Weights of a small transformer language model.
Architecture: RMSNorm before each block, rotary positions, no biases in attention or MLP, untied embeddings, normalized queries and keys.
Training: 361M tokens, 5503 steps.
MLP neurons of a small language model. Each row is named by its layer, matrix (up: input weights) and neuron, and shows model dimensions 16-79. Each number is 128 + 32 x the weight over its row's rms, rounded and kept within 0 to 255.
A block is one neuron, or neurons of one layer that tend to fire together. After each block is what it responds to, as a language model described it from the Wikipedia text at the highest values.

L2.up8 [181 141  70  93  85 125 148  91 186 119 170 164 123  75 145 118  93 157 183 153 153 143  77 174 130 154  97  85 170  85  81 180 160  96 105 125 138 118  74  62 129 167 110 128  94 133 107 157 101 218  96  74 151 117 133 161 141 115  85 116 117 120 142 166]
L2.up10 [149 175 114 119 150 145 163 160 178 140 112 139 139 151 137 150 158 148 175  94  97  79  85 160 122 168 135 135 200  51 112 141 141 112  93 139 168 151 101  61 176 149 106 116 131 146 140  60 108 152 103 145 103  35 123 161 109 110 132 158 149 136 160 150]
L2.up385 [121 138 185 101 142 140 170 102 138  52 139 113 130  23 129 147 117 105  75 106 132 132 183 102 124 104  82 100 112 121 116 115 116 174 119 137 102 148 186 113 112 114 117 127  90 129 146 112 128 120 129 109 136 174  79 107 164 113 126 140  93 102 131 101]
L2.up409 [156 144  24 224 113  94 105 135  98  72 127 127 110 141 134 125 106 101 129 160  93 184  94 147 102 103 138 131 107 112 131 115 185 194 130  47 137  95 146  51  80 100 110 112 159  70 142 143  90 190 124 139 155 144 137 120 107  94 114 111 117 121 113 120]
L2.up918 [ 97 154  95 189 116  86 118 124 141 117 188 117 135 160 148 136  68 101 155 105 131 154 143 170 128 184 112 125  70 105 153 163 113 125  39 130 179 113 154 147 152 140 124 123 135 164 164 127 144 178 143 125 127 183 168 176 147  91  96 158 109 133 169 108]
L2.up989 [180 186  91 229 144 142 167  87 126 121 172 136 132 152  95 171  99 130 117 164  54 190  75 115  95 152 140 132 102 111 137 136 157 174 108  99 181 191 133  72 185 143 114  96 177  96 140 210 115 194 111 153 128  98 130 124 114 106 136 120 126  77 124 150]
L2.up1008 [162 124 148 189 151  85 130 189 122 132 127 157 117 138 118 153  84 145  86 130  81 156 126 167 173 136 134 170 113 121 114 155 158 126 104  73 116 174 154  41 146  80 105 147 154  71 118 107 140  96  68 132 151 172 112 111 169 173  75 187 140  84 131 116]
L2.up1292 [123 123 140  85 164 133 172  87 125 118 111 139 130  68  95 120 166 149 134  94 175 183 108 121 155 178 109 115 178 117 130 150 158 158 169 122 140 122 124  98  98 159 107 138 132 166 125 157 124  93 115  60 182 139  88 141 161 166 157 125 120 166 141 167]
Description: Initial N in names. The first piece of a proper noun, mostly a capital N (Nygren, NYA, NSW, New York) or another opening syllable, in lists, tables and rosters.

L3.up15 [179 160 118  75 118  77 106 126 110 144 140 107 128 216 126 152 116  81 135 106 154  86 109 163 124 116 100 153  92 109 110  99  99  87 159 151  91 165 118 159 139 141  97 136  79 103 132 100 201 140 114 109 146   0 144  54  64 129 114 126  94 117 177 115]
L3.up115 [113 161 158 103 144  89 121  70 170 162 150 159 125 107  93 151 147  86 105 136 130 171 161 103 158 159  98 172 137  93  96  81 125  79  77 146 119  86 110 122 111 121 110 136 103 181 137  98  72 158  50 177 118  94 171  71 114 151 119 171 113  73 163 132]
L3.up194 [118  81 118  74 144  76 136 177  81 198 106 113 118 161 113 138 110 137 197 118  93 120 102 184 126 150 149 129 113 153 121  86 158  95 144 141 151 123 153 169  93 106 163 139 150 160 121 147 219 115 108 132 118  99 144 173  72 134 100  87  99  84 177  94]
L3.up223 [126 157 104 108  80  72 138 131 206 204 148  86 127 115  95 102 148 128 193 140 130 150 190  95 131 153 131 200  95 124 127  99 106  67 198 134 149 174 130 164 131 156 120  88  76 145 132  98  91 166 107 161  54 145 169 209 113 130  95 177  76  88  81 115]
L3.up318 [186 148  54 153 102 120 113 108 158 108 176 114 134  79 106 157 141 137 163 151  59 134 151 121  93 131 134 216 150 157 159 155  98 114  99 110 104  77 123 171 108 153  84 145  69 165 126 168 141 178 135 156  88 152 142 143 123  60 121 120 100 167 109 110]
L3.up445 [ 80 151 120 150 115 163 165 132 149 141 144 135 114 106 120 122 158 135 166 110  99 108 131 103 151 106 150 204 100  48 125 141 115  85 157 101  80 150 177 160 114  98 145 110 135 108 121 102 113 176 170 188  44 163 141 154  98 108  95 109 100 143 112  88]
L3.up513 [ 83 134 156 133  97 176 117 136 184 115 153 144 142 110  60 121 146 119  74 126 159  83  86  72 133 163 113 162 147 108  66 110  72 165 121  97 158 123 154  86 136 192 163 121 134 139 117  45 127 156 115 167  52 156 148 146 168 131  82 125 120 127 148  75]
L3.up678 [133 170 125 110 133 100 148 125 114  97 148 110 121 105  98 152 146 105 102 137 109 135  95  68 203  76 122 186 126 106 102 167  83  80 122 102 128 123 156 119  93  57 139 142 120 153 120  85 160 145 120 156 116 157 154 113  91 150 148 200 139 172 208 119]
Description: Mid-word name fragments. Subword pieces inside longer words, mostly proper names (Lan-ter, Gut-ier-rez, Saint-E-x-upéry, Re-x-all), plus "New" starting place names like New York.

L2.up31 [118  64 110 201 134 148 124 114 110 122 145 126 124  49 138 105 108  96 142 125 153 100 132 111 134 134 133 117  63 146  84 139  79 106 191 168 154 146 113 132 109 180 142  95  61 131 139 109 127 181  84 100 106 153 142  87 128 107 135  58 169 129  96 129]
L2.up303 [117  28 175 128 136 142 103 124 169 158 119 142 130  58 130 158 149 100 119 128 144 116  94 130 133 130 139 145 111 141 156 134 150  58 173 133 114 103 148 139  94 174 142 108 128  91 127 131 143 148 157  93 147  95 126 152 149 155 174 165 120 179  74 107]
L2.up450 [116 112  99 108 109 170 185  90 171 147 120  84 127 150 134 109 116 141  86 158  77 196 113 163 124 144 131 120 124 143  92  80 139  84 131 145  87 155 143 184 180 131 102 126 116  97 149 150 124 160 134 121 161 169  95 123  77 117 107 141 135 126 112 148]
L2.up753 [100 151 186 119 146  94 164  75 114  37 133 102 140  59  96 151 150 108 124  96 147 103  99 123 157 131 128 120  94  63 135 107 124 119 126 180  62 135 121 120 165  91 122 145 107 118 148 102 171 179 113  87 132  94  51  95 157 158 162 149 145  88 119 145]
L2.up821 [109 126 176 109 177 164 190 103 115 144 105 114 136  65  93 107 142 110  94 125  97  76 162 140 184 153 130 140 171 186  84 129 132  77 124 172 120  96 182 183 147 104 105 106 116  54 107  93 137  66 100 109 177  92 144  98  18 192 134 165 138 188 195 109]
L2.up1103 [130  84 149 110 117 151 140 157 131 102 108 191 126 131 153 197 150 138 111 144 117  52 160 171 118 152  85 131 124 104  95 155 162 101  89 216  93  85 150  58 123 140 137 160  88 110 107  70 165 131 119 131 120 178 140  81 128 159 106 104 142  61 144  71]
L2.up1220 [114  92 114 126 126 106 155 133 115 129 132 145 137  51 112 106 134  95 168 108 175 120 131 211 216 109 128 110 106 135  64 185 167  61 149 164  46 126  80 139 161  64 141 156  83  91 124  94 145  82  52 137 171  89  68 113  88 162 154 134 115 108 134 153]
L2.up1280 [119  90 125 132 147 113 135 165 168 130 134 117 127  23  99 195 154 129  52 127  75 126 100  87 116 136 179 161 110  97 100 133 116 109 190 167 139 150 117  61 152 198 113 141 112 168 162 129 115 190 122 128 140 171  67  80 168  78 139 119 121  62 113 165]
Description: Digit 6 in years. The digit 6, sometimes 8, inside four-digit years (usually the decade digit, as in 1968, 1961), also in other numbers.

L7.up752 [117  69 155 169 136 120 155 104 144 115 121 119 139 177 172 113  67 120 123 102 101 215 115 149 141 112 147 160 110  80 120 145 104  71 174 170 136  77 145 188 150  97 107 121 141 112 133  88 109 158 134 101 218 157 104  88 131 128 162  53 147  87 113 100]
Description: Mid-word name fragments. Non-initial word-piece fragments inside multi-token words, mostly proper names and rare terms, such as McP-her-son, P-omp-ey, N-ugg-ets, st-om-ach.

L7.up797 [136 141 139 167 100  79 120 119 167 159 125 129 125 122 164 141 125 136 145 126 137 111 171  96 117 203 171 153 116  80 114 104 130  92 218 113  81 164 164 133 100 144 100 112 130 134 115 144 111 171 117  78 160  63 173 126 143 162 123 142 146 126 128 180]
Description: Final year digit. Last digit of four-digit years in lists, tables and citations (199-8, 200-7, 197-8–79); also mid-word pieces like Engine(ers), J-av-a, Chem-ist-ry.